{
  "num_key_value_heads": 2,
  "norm_place": "pre",
  "attn_scale": 0.125,
  "init_std_o": 0.0077
}
MLP neurons of a small language model. Each row is named by its layer, matrix (gate and up: input weights; down: output weights) and neuron, and shows model dimensions 32-159. Each number is 500 + 25 x the weight over its row's rms, rounded and kept within 0 to 999. Numbers have three digits each. A neuron's up and down rows have the sign that makes its largest values positive.
After each neuron's rows, "fires on" lists the tokens most often at its 100 highest values on Wikipedia text that the model never trained on. A number after a token or word is its count.

L5.gate219:484543562505514512488494493469535469517452503509462458504544517478521506490475462447490495507506476487492485550476458541476509487549511484503475498475462505485521492508528542498455501507523488506504518475481528533444462523477501515468501464511543512471537519510512489522511518497531491545544477512481488471531549525516478533516484469479507471495453511501505492485508497477491481525507
L5.up219:489547499503526527504495490483509466442517461462524514459480507510457498517520555507512482477499490507462511490494519530530539523520513526535472502538511485490468490555508484490503489503527547473454481509492539504439457480486531497481511487536503484467506450488519511478478529487501530505530494511513499481505478524476520504517518507532531502456512479544527469506523485508539521525532
L5.down219:485491492486501537500459499499516526529471490493489507487496502514458511483557467480544542440545484479530494544514456520501541470469532452479459512518488502492470487526578534539490504514574457457511486500525485560489479499485504503481499497527471468490499523494492497543511523479487479516520522529507490499485524513481502510526497519522541523504500464513523529486520463503511508517494
fires on: "enn" 12, "m" 12, "ol" 11, "v" 8, "it" 6, " its" 6

L7.gate615:508507489493528496474532492535538509474479467457499534509513544486473500506474495490478503500497486474530497450544502494471490448506517487530482480491473520492457507466479466497472502484537543489526481478514547493524512544536545501495563469531539478510485503495547513516496445510525509495521483499520493451507479527498496514516520487522530534527497492538517509450527506483463513521542
L7.up615:535465482509478477490495466504519517490437491483517506513501516514474530508467481491516455529509508474473445525486517527522569491471500519515460519488472524513486556497506513489471479507535477514481492469475549496482467505506530484503529525494511515505464505491489497452416532477478504486512535526540491477555485487501503499512500475491496550529456487494539524468470494481519514536536
L7.down615:546477510525502464527524529518480474496501522490513476513505506515468478464496528472461525507513510496495481490451517492499541479497497495559512505470488546506500517531538516501517457519493530460517483475521509528463501547531486508488556507548510507510481523444485507506443509521490436566544475477504465508487452487524511499468467505508478499488508501477497496464493519500514487464547
fires on: "l" 31, " Al" 21, "t" 6, "el" 5, "rom" 4, "le" 4

L7.gate503:492462509484496485505512477544462513507494482497463504475494515497517468531510466499517552441481513509514527527465492523502453520501487537481469524491533528499509507506525500496519501519522479520532514553501478502505485476451517509526469508486479489495531474516519485524434531487467497489519475509500534494471485488540477506511440507500464501535471501515519532493495472474492505563483
L7.up503:510500475511525488478522539472524550483495494514476498504495477477499530486495487492533549460491542453485488519447466481507467488477513486516513497483518455517490480479494536488500536452520526509549520474525549503479536496445505489505496480494473548452510500484487537484503523481503455515533508456516495534481485502473493505528455513514500507487462527525503522500521494522514518537486
L7.down503:478471519515486523482528504453510539507472506506487482490484468488497503473503529533512478462516511459515457531507497468499505539494505492530534518500463418513509510493477481458487487515500520456560533488489522495483537484444496484495488464475555521500519494493505487488523509475485487500475484497511531515505484488502463509493452529474481527496428510499512474467503508522518550514472
fires on: " that" 15, " life" 15, "." 13, "p" 5, "g" 4

L5.gate373:500486518510491497470485529510512529509451456491508497533474474475485527521493487535460523499516495518469510501525468531506486492522486488535529495512523520468475540513526508524508509496499528512524513461583434507523456538492546515525528499518531510509516528506513511460479516479550506550494501504545515497522493496452482524514500482454520532466515495540509472448483522513453496492529
L5.up373:512461481503510514470484509491492527476521457500513507496481511507537453461507496515474500523508504503481509493489486555521480474482477463507515491525534503490476582522506508542499507502502537502536484454513472509521509533534515468475491560522486493480465490500511485530526488485490536485531502489546479488498533484485484522494526504506476497473512465550472531476495516480524501532547
L5.down373:514489460562512516468489486477529509471507470469478470479528544494534483497503520504510523511478479520505521527509488473505488503477531499540527488455498517500499547511483503519499502457472499512541508502502481479478531514491534518482535481523481477534507498537492519515500481524529533507519466497472499519503502493492581537559538456527546546509496495489456459522491543496518492509518
fires on: " dis" 41, "as" 17, "is" 15, "tain" 5

L6.gate37:535537499538508518512512511539478516507530506428543494500483505518536522521487507479499451525559495467516483510443460508483479508492497523552477477464502502473528485484525505571538506491510529514465527456494454481498514497463500494473508482504476502490481509518488496512474499510512510542526472496492518516468488491473487458528523542491519529500506530515506561510474477498532446484532
L6.up37:529556532475546507481485531525465463530509485479494495487487463518513470483516502475524491527492508558494489508481510519515488526524487509496561522466436503542485488514480482534536455519464467534496536489476470520507519519535467482505537522464496496505443516513488496501489488499464498526463488544491523496526501506496516480483519504504528495512514478508506485506518470435484475501538
L6.down37:482452511474484489492497527484479470515490470526488487524514512523515497505484532543457524506513506488504486461477530501517512512527502482551467442495500565464477490473444503517508465503488460496532532520474467450517536535514498517457479481529539522510474494483423504494509487488498491537482512523513537523486500525550528526520481511484481519531487518465502469466525472500471515521451
fires on: "-" 46, "." 7, "ir" 7, "l" 5

L7.gate177:461510466508464485531568515471481460479521521518485507500507476480456502490524578472481469491509445495488486500470514470545501507501524466474466522522491504507495526438521466488568509514461535506538477520525489522523528485460506547456480490511524502504497461545514477496494501509494477522518509509513510513541520486502531556508529496469477526523491540546479514475503531484519499493492
L7.up177:523507462500470497516498511545495487544472530472472464558480482479485474497496545485448463507475506498464512473470498453515488495529461509534517487506498500507526506520504469519445510524474465496467511525518499528510486486501490493528480521548527521544496481517494511527497519491492475521454498506505495479501477428467519519493524499504537491509518476486484502455488540449478500481501
L7.down177:489507466532462510494488533525501434488545538483522468471538500496498540529473507463458526490516493472522508479510492475544511472533516551494490459490472522483489490483502487483474504481520459517481492515537506542489503474543495459520488522487528508538500485487508527490477450534510484513491462501504535492549525513465518498495466500505502444502468452448492530503514514457520505515494
fires on: "r" 26, "m" 15, " m" 12, "j" 11, ":" 9

L2.gate83:458528517476524494505540503488498469480512544523489543471447491464482510537526489512483524468475549509492501534483472490495464476501470511516505487461534509532533485486522500485494477504519500456510497507492512527512502462500465516478500510547472488459542532508455482524455493522468512506519483460455458539475476514540486497532576503487461512536504496486514496478500480520484557500443
L2.up83:522508508480521484523504494484506489486506529492500495516499479456483516506509491519486509518494529494472499481495474493498475479503490515507516475464523447535531533493507505512472478535513539472511445512503537523513484450507492524496473508518457444439521524516474497538464479552503492514532471470450473506511494499492507533534572546477472522532533477486532476494524457492490507542479
L2.down83:461496526520497523548470508459563531557508534474492490499483491518470490531480519496502478513481477453507542502482510503506512534534468513484528488532526483505480507508494513482529442518488510481465480530494532537507496475520473509520484495511482476419535490514534504532497515484506484493503533535454488536537507490480488505475561515507500506493475480501466474532473502507515542514451
fires on: "B" 54, "р" 6, "8" 6, "Z" 6, "9" 6

L2.gate292:542534458514516511499529489517511509527514486500525479451499514479497511503490503466446524498454455501469440531491479548516510535508479493479493497509470552518483443475503483450503507457500497504522534516522480508511517526489531479501516525480514514524417562502492496517523545514570537490460488491499508472514500502505493480470546525488517495528492521493495511508490510525495510518531
L2.up292:549491494507506514487479485544550489516477480528520515447484508497492497530513560500474511498476508508450464493463478484523549477478514523490488471492464501547511487466462482517499496439523500500477529490475486529493501505509528453472480480492484488518478531478494472483501523514556544528463510530485504479485500485494495492451524505509492516477480513506500537535532528494488500591537
L2.down292:520476464462472562484476515498527497526550495524488470500529507512520503496528502466498516548505516529512503492466487486489542520447466472467507480496489493484492525501498511552465485543483477519514448513485498520553498513506508469515452539507477474502500500509491510491485528496496521482544489551497513495517463500487511471494502469525470524534476469529490537483538535488497477551500
fires on: " un" 43, ":" 12, "5" 8, "0" 6

L5.gate13:503513523524518498501489505529528520469508483494509470488534500477518501502494515518498497488511502506531535489475479520511449463474473492495494536460473507526525532545513460520503490523512462512568499524504494512521500539509537468482461455476484524519466488507487497526533480488500519444499503464512531479496473562498476511478530522498442498475519510490476418475533523544482490536540
L5.up13:533564551495489484491478494527509480490552521494502504492485521493513550508453485462506505522501508489512473478518450472514471552495499493500521501530504481492471497500480508503522508535525442529466463483497510473522558473461535473487450497501464529514490483477534482472473487514518463506519459461460554486539490489497503482511465505480524485490506508433528519473471510474497472502504
L5.down13:522484527457514486481497519530528535508512508469453498477489535547497506521485501441545487502506537493538517490486490416480497533512485487478482503505500492508499518457495483519487434532493489513479512460496487479484556488487552523485485546488441507514502487490506506484483498552507448512513507477471527502536537485526468515511499495532508492479521502486537509495494516447511478494480
fires on: " le" 19, "un" 11, "ed" 10, "-l" 8, " and" 8, " /" 6

L7.gate274:482510481506521498531484486487472511495517524459487486496499489502551489464497495511504484475487471499537504515508462522512465513440454473485476507448472543542497497482520545531541504539497503496456529510472516482529498521467532499507485513549508441525484470469545525501465559523483503461497523483507455513497494521495482463508528523491507519502493522533513523495474500513483501520532
L7.up274:457451519510516498537556472484514473494502525490507513469471514469549463464506469466522518451488512502494502543481511529506500543505506506526482523463461513487525505489484520491510542527497520509516522535522528500556493516506498530508502492514526496470500504514548521497491535517493489486528436496488480541509493532532484500501536512545542497502486500506468518526492470559500458502506
L7.down274:525470515503502529532477528477543515485522482540482522575472466488539485527486469501522510476447551510489519530511472521537482553472496542550530485484467465490495517502490558483486482530522514490529495502488510511539509463512502503495489504488524543453468485489540488486552523529492497524484491488496496483528484494520530531496505554521555524515511509526501528539504510480506506527544
fires on: " of" 31, ":" 13, " following" 8, " three" 6, " bur" 5, " two" 4

L7.gate57:504475528514491500521489480534483540495523485451517551489449490484491502472537518483464502505503500475481485479499487495486501514497480510526523500503494509500492585495484514469504444494495523498479455504522456541534489512524517462505520510496502481517479513496495542547481521540539533507538489534488527508466553479497516533494547517501483453524518469514523524556529511482494472527485
L7.up57:490481528509513497532490517476478554503530504523520532511491499465553555454512535479492549526509490502500500503508527537537477486562488509502503504455494499489507483521489479468490524533524517523498544515534486530492517525507498501457459501513510523491500539493533501504474484517538553452504480501506531453507522471488508493520513522473515426469449518523500509504545445534488492469522
L7.down57:498516490496468461524494502480452496463482498485553508542480499505516507472498526502525505478506489446502499503539514502515529437503506467469480472440489543524537562507540495528474505468481496469474500509521483476508494486550499555503505525520463456496510539498459526503504543515529464498518488505532488479466481467492478532526453524503515512459509498536514529456479505518484486517500
fires on: " h" 46, " sh" 28, " Sh" 9, "h" 7

L2.gate224:501485528526515512509525521489492518499476519517577436529518481501484481509510459474515517458482473508478521470483493510530520534429541517484494546492509541548538499524496472481558489494498493489523506482481525498514473509497533526517493495508448489530500494498505504489524481537518492475479489501503516506457500512521467516515522469480481492482526497516481484534551494489517494502463
L2.up224:488484512510502508491484475503533514494484486535540449547521452509506527488487483515519492526468480492487511483509495485534509517430517528473511508484535507547498515540505456488571480463548487520507488471484520509530487497489540543495457473500457468513477532506516564524524478506498495469469473537493535460493509502544474498504505439479500488497504525521505476486496517464532544511475
L2.down224:564516474489489479500507491443469485513506512506544440516517444535491543507498481481515524518494472486476504489521526453524450494480520507483456534481509525488546469584491505499528508481492524488510530515523528490512511504484488489534491541529452497491472529489530521482517457515452490478519445485505492516491478518512462501536502474462495518455525517512470479508523520480501492507476
fires on: " post" 18, " cult" 15, " New" 15, " Liberal" 8, " minist" 7, " publ" 6

L8.gate152:510499483548543492526563496521533547492504451479515529519512513462503495487511528491489504451470511504471493489474510496523507501536500438474478463453491532449507486510528489491525454507487524481477470476497482523511485497500508488506495490513505518480448492512473456521536541509484522476451506513480524485568479513520495476517474491505493488493507528448496516513504485495482515506483
L8.up152:521512511488527538531483522505505563464489438486522515514505428479503496529485515486529465491517517463496493474508525508516493507452484498497473507535485530517488534512505469499435456484520502541495524497533469505507492538496514498516485544496487458467477525492479524503489505506490533538451521486438481480505514464479505510507449514474483480495507470543525467461511495470447488505498
L8.down152:516470501504493481497507518508488524491497495477511471506524508502477508450493507497495527539485522479529507483466505494488479528524522475487466515463519535479518495503513448527480490446469504528490517477556463518497536558518491535482517502538471457497498492457484518491474477475480483460495487464523547488510518522511526521516494491537521468469487489480496446440482508453479486477514
fires on: "l" 38, "-l" 8, "o" 7

L2.gate17:533496535497463533473474485511474516475478574500489498493463480478545480496472501513535501513517519532498525467482466509509506534499511516524510469465495471479503499496452526541518440537533525473506511456528496497548489502453515514448529504497480490475507496503514524508504522479526470487521505511484514516490513478511515488519507492510530495492454503531465513468496542432518527520487
L2.up17:528523519536482531533472466522482504480469525484510464517498506504533491507496520486526498519497509479485529456458463495491513490485488477493515513509511456521489483497460535536492489512525540479503512477533457493553539497461492509501494510475452472496492524489521479464474520500547527508463496517488497498473492485486530488497486468501521499469465519548438465502495542462511512477521
L2.down17:513498528505519483442496526554475482534491504510536493464500503495451489554454471525518455491480505514484481456489515527528517515474526476484523449507489467475494490527484481485452477510490534504510543491504435576529532517503521517500487536541495473490481466508543521452482496495500513505478482511450502478487464490487510517440464512522518492498488494537477509526467525494500512519514
fires on: "ated" 20, ":" 19, "ed" 15, "us" 5, "ict" 4

L7.gate385:490488474527551521498498475473522479464499515476470502517492533526458457482496499498517459497532495487502443532466478505579461497525555530473458522470483518553482562500484542507515480496534508463491501517514482476491499510536464465536477531527530501516491510527480482498474502487484537512491520522497485509509516500515506488496555511487499505503503465494458522509489480487455506531486
L7.up385:515493487489467529491500468477544489500539476498471496519482502473536525506518464500474506494463477490468546521497488472444507539530541487483511513471466441475510509510460486488499497495443509467567447463477478505519541493489466468495466511560485512474491500528513507491489482466501471490489535510524496469499517552498482457488503530511506479468494495513497546486500452511539511474501
L7.down385:478513470454523489481510544513515502486530506517512514514494480440523454506514469516533487482534538500496546496541505485463508530482513460500536524527506548453528461539469515487520503483474511518513534510461500522558487481486497526469488480486511524518531460492478468500501539521467556475478463513509482471529481476534523518498488507517530457516502556537500466437469477509480496501474
fires on: " is" 30, " in" 10, "-" 6, " pro" 5, " was" 5, "ro" 5

L7.gate50:517485470485507463517477509550491475461484493518520502484542501490457528450563483491502472500499509487495507510476500464551468520481516498503506533454513512495512491521509525474522504465507475474526545562520492496544498450482545526507522467499488517469495465521507492473477569508521512531532471478534478502518507525505510509509506479553519524512487491508478472485446490505516477496511
L7.up50:491474507493527474493512494513503522484482519479497504452503447522490507509484459439477483488495457504563503511507458490494502522490512543530564517447523524510522476497504506513518502479505503519489486512509501473521502502482556535512470490504462493475522477487530493511476484508511539539490496463527497507521494512474494479521506519497456515546499448501484491534452492524432536531509
L7.down50:495448539520505508463487485493480516434487467477487495578570508526499535502523499543476498450487522475515467522515464463542509514486550478525512534495529459530500492525516512508523511552503489475496501443467523499480524493444501478480510538511497477500448514476523506501503497438487541503463513502510476505530488485491471484502473532499511490504491500486485499495502482486519480560535
fires on: ":" 21, " that" 13, "in" 10, " of" 9, " |" 6, "2" 5

L2.gate598:514529510520523507533503502449508481490526499495477470501546499516505542513505536453509462495501467480516452520472477499493484529475507492528513490517484537489491500469475500502524515503499464471498477459538475468479573495487472457492521511510499469525497491495496483511516492528496490546494507475484477505575504533478511484482545511531540500498502494512450506471458517467537473501522
L2.up598:519518501517556527535476487455516489484551477498478471482538492494475527511506548471483479465504463494498454541479513472508468520485514487526503478488508519511490500494496504487518528505476434458524496474520488480478540498473476468487517484520491471522498516500486490505490492509492514541498525444497489488550513514500482467471533542530514477482492498515436520478448509479545480498519
L2.down598:548513482493491492519539509499496502512513537484493494533505483513524517482505493515489475517505522476467482488489477529529521518478526519499518492516482514471477467443473517471513501541513489527472555534529464548530506502524545492482503521459464492455502510500517468491532504500507530471514467500500509507443487505452532448494489487499519511521488442520533534497549475516443492518513
fires on: ":" 33, "2" 16, "0" 13, "1" 5, "8" 5, "." 5

L2.gate591:465512439534540524511478507498497472530468509498557495553484502500523478474515496511493501500477501438513488507504534523471500529503470500536532488502461477473455460519526482473454496483489517540500520540479494469515477530494473493485530509527494568487525498468471541507520471533485544455473473459488523499506481501508486532496507457483480463506535504520475492528512499514470499495511
L2.up591:477502444508537505470499502529503490534447514486558505521511516510524489497522479555506490529466503443532521523511510504465489509507475498536515493535430513483467483509523442501488496460489480516486532541507503465522463496471478496489524523539509558483484492481469542514519481520500519441488455480480520488488454509506477511489520451508508470534513502505497507548519495518496506468494
L2.down591:481504486502507538499506503515496476528521533480506458555471475521517516500513468547492504469570474475476501491494535463449516527462512506525487503486468510487497502525508549486468486464479534466515472506553520493496529520521512478496495511517491534497471461470478546478541489509514529517468503497466498481489473511511493488478498498480493522513511483488441461528497475502506539541503
fires on: " Te" 28, " te" 23, " Pos" 12, " Per" 9

L5.gate279:547521450507506506545543504494527502499472459471490530462520459486504525501519492497495458457515466485511551481533484502506489472483512497483513515472506479547525459549509515512476497451529505496498508475533470511510487448484428498498476470476521531490529515491508484475470514502517489494465481531506465478478452478498462477539503494490498502456487498540512526450512475500469526518470
L5.up279:561502466506470474501501497508493499537466492509486453512487503506521510500521491540536510467498512551537519464509510491500518458508485512539530481502513487551513499468484519500463487503536529508474483467512501508529551530515444511504497476522499526510515536461508424497462522537476529442496514523486475468488477529515447528557502484486501488484470498483512493455521507482515494488482
L5.down279:516489520507567518477481497499516494518501531521510505493504489514531502521501518539494523471458533537466493535505478565524504545473485564524530474491481510473467479498478497523494487539521500510531521528525468518498485509494522474501479509500539487487501496487485507500543509508496531507530466501502522496488513494429494539520520466515519484470489481463471518507469498497502456469545
fires on: "ius" 14, "ens" 8, "ed" 8, "us" 7, "ated" 7, "es" 6

L8.gate53:504500512523485521499486474507541509498515533525501534507471521512498463486455481513505500480453513428499493512478502506485496497495507527545487477478492546535511497573457524472534522492486524533486540475477473519519484476455507489485484514525511513476486527474454522483546514526527476495502526538477502525486520497490491520479519488500505525464541474506493519553515536535504509526494
L8.up53:501502526505534438537474485520549511535547530506494493507505494517502468478514519542465508490477490531504443464509487509496488493520484469490501481491500438488506442514496494438484492545516517475565487508467513550491504487504525501485529505523539518497494473478489497482460459478524521524495530500509467493498505515509470504509496487505496473494538494496527482483507529501486518491530
L8.down53:498503484523536473479484501500492481506494483483474495512451499541508487499531509484509494501426496522482494500490470489490530485481441454469470540492524504495510506496513485488491439527504469450458500531503522533487530533500543519490538481503503527503485513507523488477471535508514496500489450474526470519463469477531493509502531491516498513518514506484508496452501506479459538488506
fires on: " " 49, "ing" 9, "ning" 5

L2.gate127:502520505480504514536506469489461494510469523485521459500506456486502475490541480524473527458469542468458484508476526463498481529463504514460483481511514527534497455512514491517473472534470510512527489499519534498488529489489531527484482516526443487517525532492509515457485536522525469532520497491475525506479522504535509488507558504458485467499530508517467519482476461491547512513509
L2.up127:490511558510517512542519495496500468525495505516532464492511499513511463510525486533466516472494545492462485492496547486497469520471493529465457510526493513526497477543524496523477476524443498512521494519511538542501492460504528491467485519514480462501535507464502520452498546522538449495501541525474515462467470521539505495509531508490471452492518503504501491492460462520533499498505
L2.down127:496499545506511499547485486488493486513515472511513494524513495490500465509506495540472514427493552497468473517481520466446446514457486501464463462521501509510475499536527488534450546486500527506501529512517525557464530482485553490512468486552506469517480526463500507512550492512503471513470533482466524477487476538535526527503498484468500482480502482483471494491512498498473484505504
fires on: " te" 23, " Te" 19, " Title" 8, " influ" 8

L8.gate120:492491506437542520483512526449486521504490521523483508529512546505470501491548475481508473499500494508521525519532496489504510547470487491460527501535511524563516492530510528497463503464486444497503516481501506538509552470530466560500492510479509509479507504498514515508502493470531549511525513486516476496525502492555480506503459530504516521524532474492497522548533459523493464528501
L8.up120:495494482466487501496507495511500535505513478486509539478512489471528480490562521523502481505514496511490517506507447529459527482481463505526464515525468534510460499556520497502486520504490473518488463542520501543504502513536498494515506480488527507485523523499539516488478537504486466525503526578464470472483527558571500486509468520531506512504537483501477501497497466440536492562518
L8.down120:446470511494544556469484507517482546519518505458507457541470480517527469483529449474555488496482493481486557488498513522508512505444490496504498499511515478542505496525488550473482476496491507538462498480503522511482514547503532502507546502488523518498456526497509497473498533479531509506476509502532513511515536508467500536515530481536489468513535469540509496492490497516506499541487
fires on: " " 68, "at" 16, "ear" 4

L2.gate119:492462555481505485463497535528459476529500477525493467500504514512445482483479530511483534523499482503519495548527503532500524455451511532447527492531492510497511505524503505430507484501500524535485545478512516522491524485510531509531486494486493491488496510505511508515536498481508489498554450527503514505487519495418520537514507471504471493513537472471518499476495496504508493528496
L2.up119:436493544473486505520481527523505498508475491497476487495533544533497514467491507548524480494473534528516501517502545499448486487444527498464463479527493504448517495523473500466464522507504527509481563526506501518526483469477485465505474519493505479504494511485514523493530465507538485517548480483488454481501509490448512530483521495505509494499527505481479524496522495506444486519474
L2.down119:457543475523452502504467490472487523490479429532500498485505513502504532528527472479518488462478489567492508497503481503496524501535477487514498498466507475469485498513487495500508504539489501458531492520513479454453484527499476524423523511539537537534498463520483501537496488477486500492468493494500454489501479495521496435481520526516524498509516524548494493462503509506471557472508
fires on: "ing" 28, "ate" 8, "ile" 6, "ies" 5, "ar" 4

L5.gate639:486472488481534550507523480458487493520488475496501512545468493496514521514470541464508527493498483501496524433517517516522469474516503455489489499500491457500550516494495523529431512490475500458492534529494491549521480520514499488469513525447487468522505514510511526518497510520484479476476506537460520501453461470479499548503531529471482491508498511485503532482437470534535472478494
L5.up639:469461477489493500521493481499474466459485501530549524545477458519498511527531482488520510514508517493448507512503474535517515483492499504529473481536472503486496459531504508534494499478477485478533473507464507498522499486541536504507452506513468485492507505544532511528519503489474510501525559500520532502516535507483513524531528467511469487470490452516516570532473513498490480489536
L5.down639:511533512512464500513510489503469500511449510536486488529497490511515494451508489481519486518505526509502487494544510478465525482521490522499539533485429489548475523537483467452465533523496489536469514516551495478557478521494484510526477459495504502523503474465493509483495498536509501508523483545554540515508461518519496501474503477550493489476507526477527496460554494525483529489509
fires on: "en" 23, "ith" 11, "ell" 5, "ll" 4, "it" 4, "em" 4

L6.gate581:447480508478512511534497488519533500549492435513509497505459523467493497494501462496506504488502460485478510539531542531502468494498500457476514492491524509485505526453524495470505525532477522463498528496526520523546526483530542451528509510498480512488480439499514538495563515504567549496489473514486516515505495456490532481499474455514514490469531483501503507506460525553465512487503
L6.up581:431453531464492516490510475505498497524519492527460492434500486519515460470503485541493559463499498563508500526527494519518489542497518512548512501487521514535512552468505509498522482494507472520510526500513488545536472521480534503473483491496482514448456479518525526523515529530498495500533491515550508511483515541485515525501499508494480500513518441504512536477480486541530516510512
L6.down581:530514499483493465556490466553516472493511452495522522499514483451527495457532485467520530513507475469504507517504525482513482449445510508527500475491529503484541493506501459520496497478508495489492497476538488515510506517470542546537541545526489510559485470492480535481466508511500541502535467540501498488492525474492519503541487559542508439485491526502466501497478481483492485478496
fires on: " h" 50, "w" 10, " of" 5, "h" 4, "H" 4

L2.gate500:481554483479486482487483503482533514501505505511473473472484495468526517503461479503491526516509512533467515467490521495541489510529494522545504482537513465476466526494528495515503529491491484492502531534538488529504455486460504524499489510533480506486529502471479493511417498477514494540468464448484486464466545504459487465518518486477523535477503539536478537488491514495495583477501
L2.up500:482501498477489477527491518502514544485523538489468496500520453436470478491501466508533467547491509526459511489519503460517510462465518517536511518511521537471481519479504516527467497521498474486498508513546489525538482498459468525505469544502479510477509544479477504529446496503475496524534499487470540459494532504505465469501517506511477518498513525521459522477514530489485534515515
L2.down500:467501507534503518459493543526498500504497500517495453454491494533514495506476505498479520523475490500444492512526499528519504486515503493487508512527469505484454475529475485501484537471503457523490468532535479501434514489505549495515534470527506470471522497554528471507467525518504504510509468470511478475471520513467505456523544523499529487491470532479470540521452499505475523505467
fires on: "-b" 13, "ple" 9, "ace" 8, " described" 8, " using" 6, " incre" 6

L5.gate379:469466488473478507518501523513496555558511499472480511487501512471528486515511503514496550552461519511523496525517501507464492477477528479507555508508512576521529496554502518508523491502507499487503471508553512486552492507456492462473489495509460504525516535523478498458478466488497476493511477514484497464472521521486542528552503554520506476463449525508515490481513526525509512517509
L5.up379:443505481476474483536490494496489507522494498495473485503544517442517490489497519498493529512488514520517484537521513525468498520503552505508513503517553552523497516519520489517508531479501498506513460464529515476548481470471501477459485508534493515534451521554491468441475519497525465485526493538475489484473543543486509507527527530519527507464476521483535460512529503482488501516538
L5.down379:497474502514451509513478515516482556538528505494495476446466452499524474493498503507443536518479492491501477489493491470462510470527531526483538491500449550534516540467521490483557492501505492500513515473509501473509526515516475508490501518496517515510500545524524496502487493491501507479518502526466501490512506549443505506519516509498472488467491485546508491526525525484502525479451
fires on: " dis" 47, " at" 15, " of" 13, " et" 5

L6.gate336:492470504519523507535473452532492536520511524509485519564511557516553518478518493509493503440502511478478447473473485468497504514482514459492534500489488547510503516509483498486532533534491519493517469533528505508563481484426503520479547471512487485545491471467499525486504533503485499515513519492517488494495533495474529505531465497484508528504525494512508503494518466473476515527469
L6.up336:527485441458483517569450505536491520522510514501526489526519509522536475534514510485508502502520452496534464524482543470493518485483518479447472510533467466504495483531488497497467487509446499492497494543497504548541499485493537544513516466466492495501472494467521507496438488522502505485457476490481475498508508465508459483486535480496472486496508511484523483505448486495516503475498
L6.down336:465491479502491496531582518508518486474496560497496500536476468526463453499490535443493473501544497497519500497538481472508494548504505525461517486459476471494510519519496517489511490489515518496499511503501513520461521521509528506507505528523513516563534475508555507507501520509492461500480507496519503457518504503485512531536542493503515467482531503487496511487520566465497458504488
fires on: "r" 16, "j" 14, "q" 11, ":" 9, "k" 8, "es" 5

L8.gate518:515499535484470434479497518495485467530458500482530487517481544505497495520464476484523541509498465465493530490482473518533472530498499479487500517528549496474491463480507524471500467473538484510516508537458549490509500521485514478550547477502496477511485510513485512519519473483460505513492497491484535508439509539525533504503506535500524559506513501517482489502510481465537465493485
L8.up518:496463469494508506494475470473520515490501490470481516480493539523494532504508499458513489499521510523514495478491498502506514502520511499455484489500518479478495500469517510484469473466522498508492495479511523536538522453520538478512440495537484519468494533450509500460542487509496544495514534523546508501473505449493477490528480534536473470519483503487558487449505475447517453500476
L8.down518:463481441502497462520487485443517509517504505469473477484492506508478490465504496527577552496508475516474516522491547475535545507461494522501480495556450479519493473489500520504476528492473487502490509508452517535503500540525512490523489491494511528513465512518507489519514517524502455471522520518492517530459495516490532502537528516513448481534496479527529495536527501514495499481509
fires on: " (" 86, " " 8

L7.gate209:508520496466525519513503480509498461524489503529477514433477485522529541493499504515511545455499476477485487548505444447509516478516479513514483494530534539508515544480490494505477523459518546541474498489505506520484495505484543523515513500472534484495488466489504529491498462472529455496472483494520447469484523515506488492530480518549517502516474503496451472531481462468509494489518
L7.up209:524557509454535528513477510509502498527499517507508517466511515501517482514485525474516471498498523537519506510533553491482523541559520528485525475520515532442498474478463471524516519487465480472503486492496514500468529517500508491468498507482511532482483509511503490523520456500483520484503495493502523507480479496496562492537509487516519534511604534484494455458530524515500517479473
L7.down209:436520470455496517524484485510516536489480506491494523494505569495487482440510464513501503534522491547466434449465549495499491507538513519503491508486515548518522480503501512524465523501468528491465473502539473490513504496509457455481504496509501494485466523535532504538488456508528485479528513508504484513493476490525488474507530494475503497529516518524521488507510524498452480463519
fires on: " |" 23, " " 14, "I" 8, " (" 7, "th" 6, " |\n" 6

L2.gate576:464517525546508495494494504543474494525520494493530494532497472505478498508439512472499477493525497464495503516489530512496543526534487491484514494514526510512502521518445509498474523490485546552532505493492480537491474491525533482509523469435514514491531475508549505498486537476514481488493547489533522457465506539473530506542509518503457505506513459492497478466530480446522441524522
L2.up576:480499517494517506499449469507507499462540488501508479573549470523509508492469512496496443491508494499474520544477521507456553545502498507515524477501519523517489508502474560528468507516513558525520517496451499494498455480490534502529508471472528509492493471535537497478486510506523501481501536483516502491489523523526516498539502504516478522477503450514476456441506482471530447515498
L2.down576:513516487502485491540510490506541481484510484479517513473526511495518512473492528487503497536503479525534536503492532470539492480490543480521479532506487519494503515468473511574471499536480482483518532443480538499506496518475436510524506470471518526506504477488525531555493515515460495498537489466494483490452525487549499452530487502510493545489507460501487467442489476490509510512485
fires on: "-" 35, " for" 10, " Apps" 7, "ID" 6, "|" 5, " World" 4

L8.gate79:463489511456519492471499479486489495442491517468502492443506530507501483496495505480471545528529491485500417473482510518507519519514506484519493534485486469524447458506498491532518496506525497491490490513514539483545470477472535503500489467475498524485476505513494463561495529463507493514519509519487518501533516465526467503491543482526528482473516512454494533437502533503514517544480
L8.up79:483527491509563441462520478505511506511509493441500508495510495523509518505497532490554490493471486524517496491492516508510545511528509491490479483501504539486519501525503498448540512539519497487511495479513529507487477473497526485471494450549501485434517504446516454521500488430467519485548492489516482469513473511523527518496496520489462480534514491526489523492463510462500541463478
L8.down79:484481498511493490500544512500552488516479551491530499516458461504463513515547473493515492514520503504508496446503526501501493497492469511549532503518471457501472479500538494496541511531548451464551512492512492499499523486484511501533520509500496542421538501525544519518501518463493471518476545456527509508466493505512514470485494547526520478479506465486479481428471497509502521518475
fires on: "B" 10, "enn" 9, "v" 9, "iv" 8, "eb" 7, "8" 7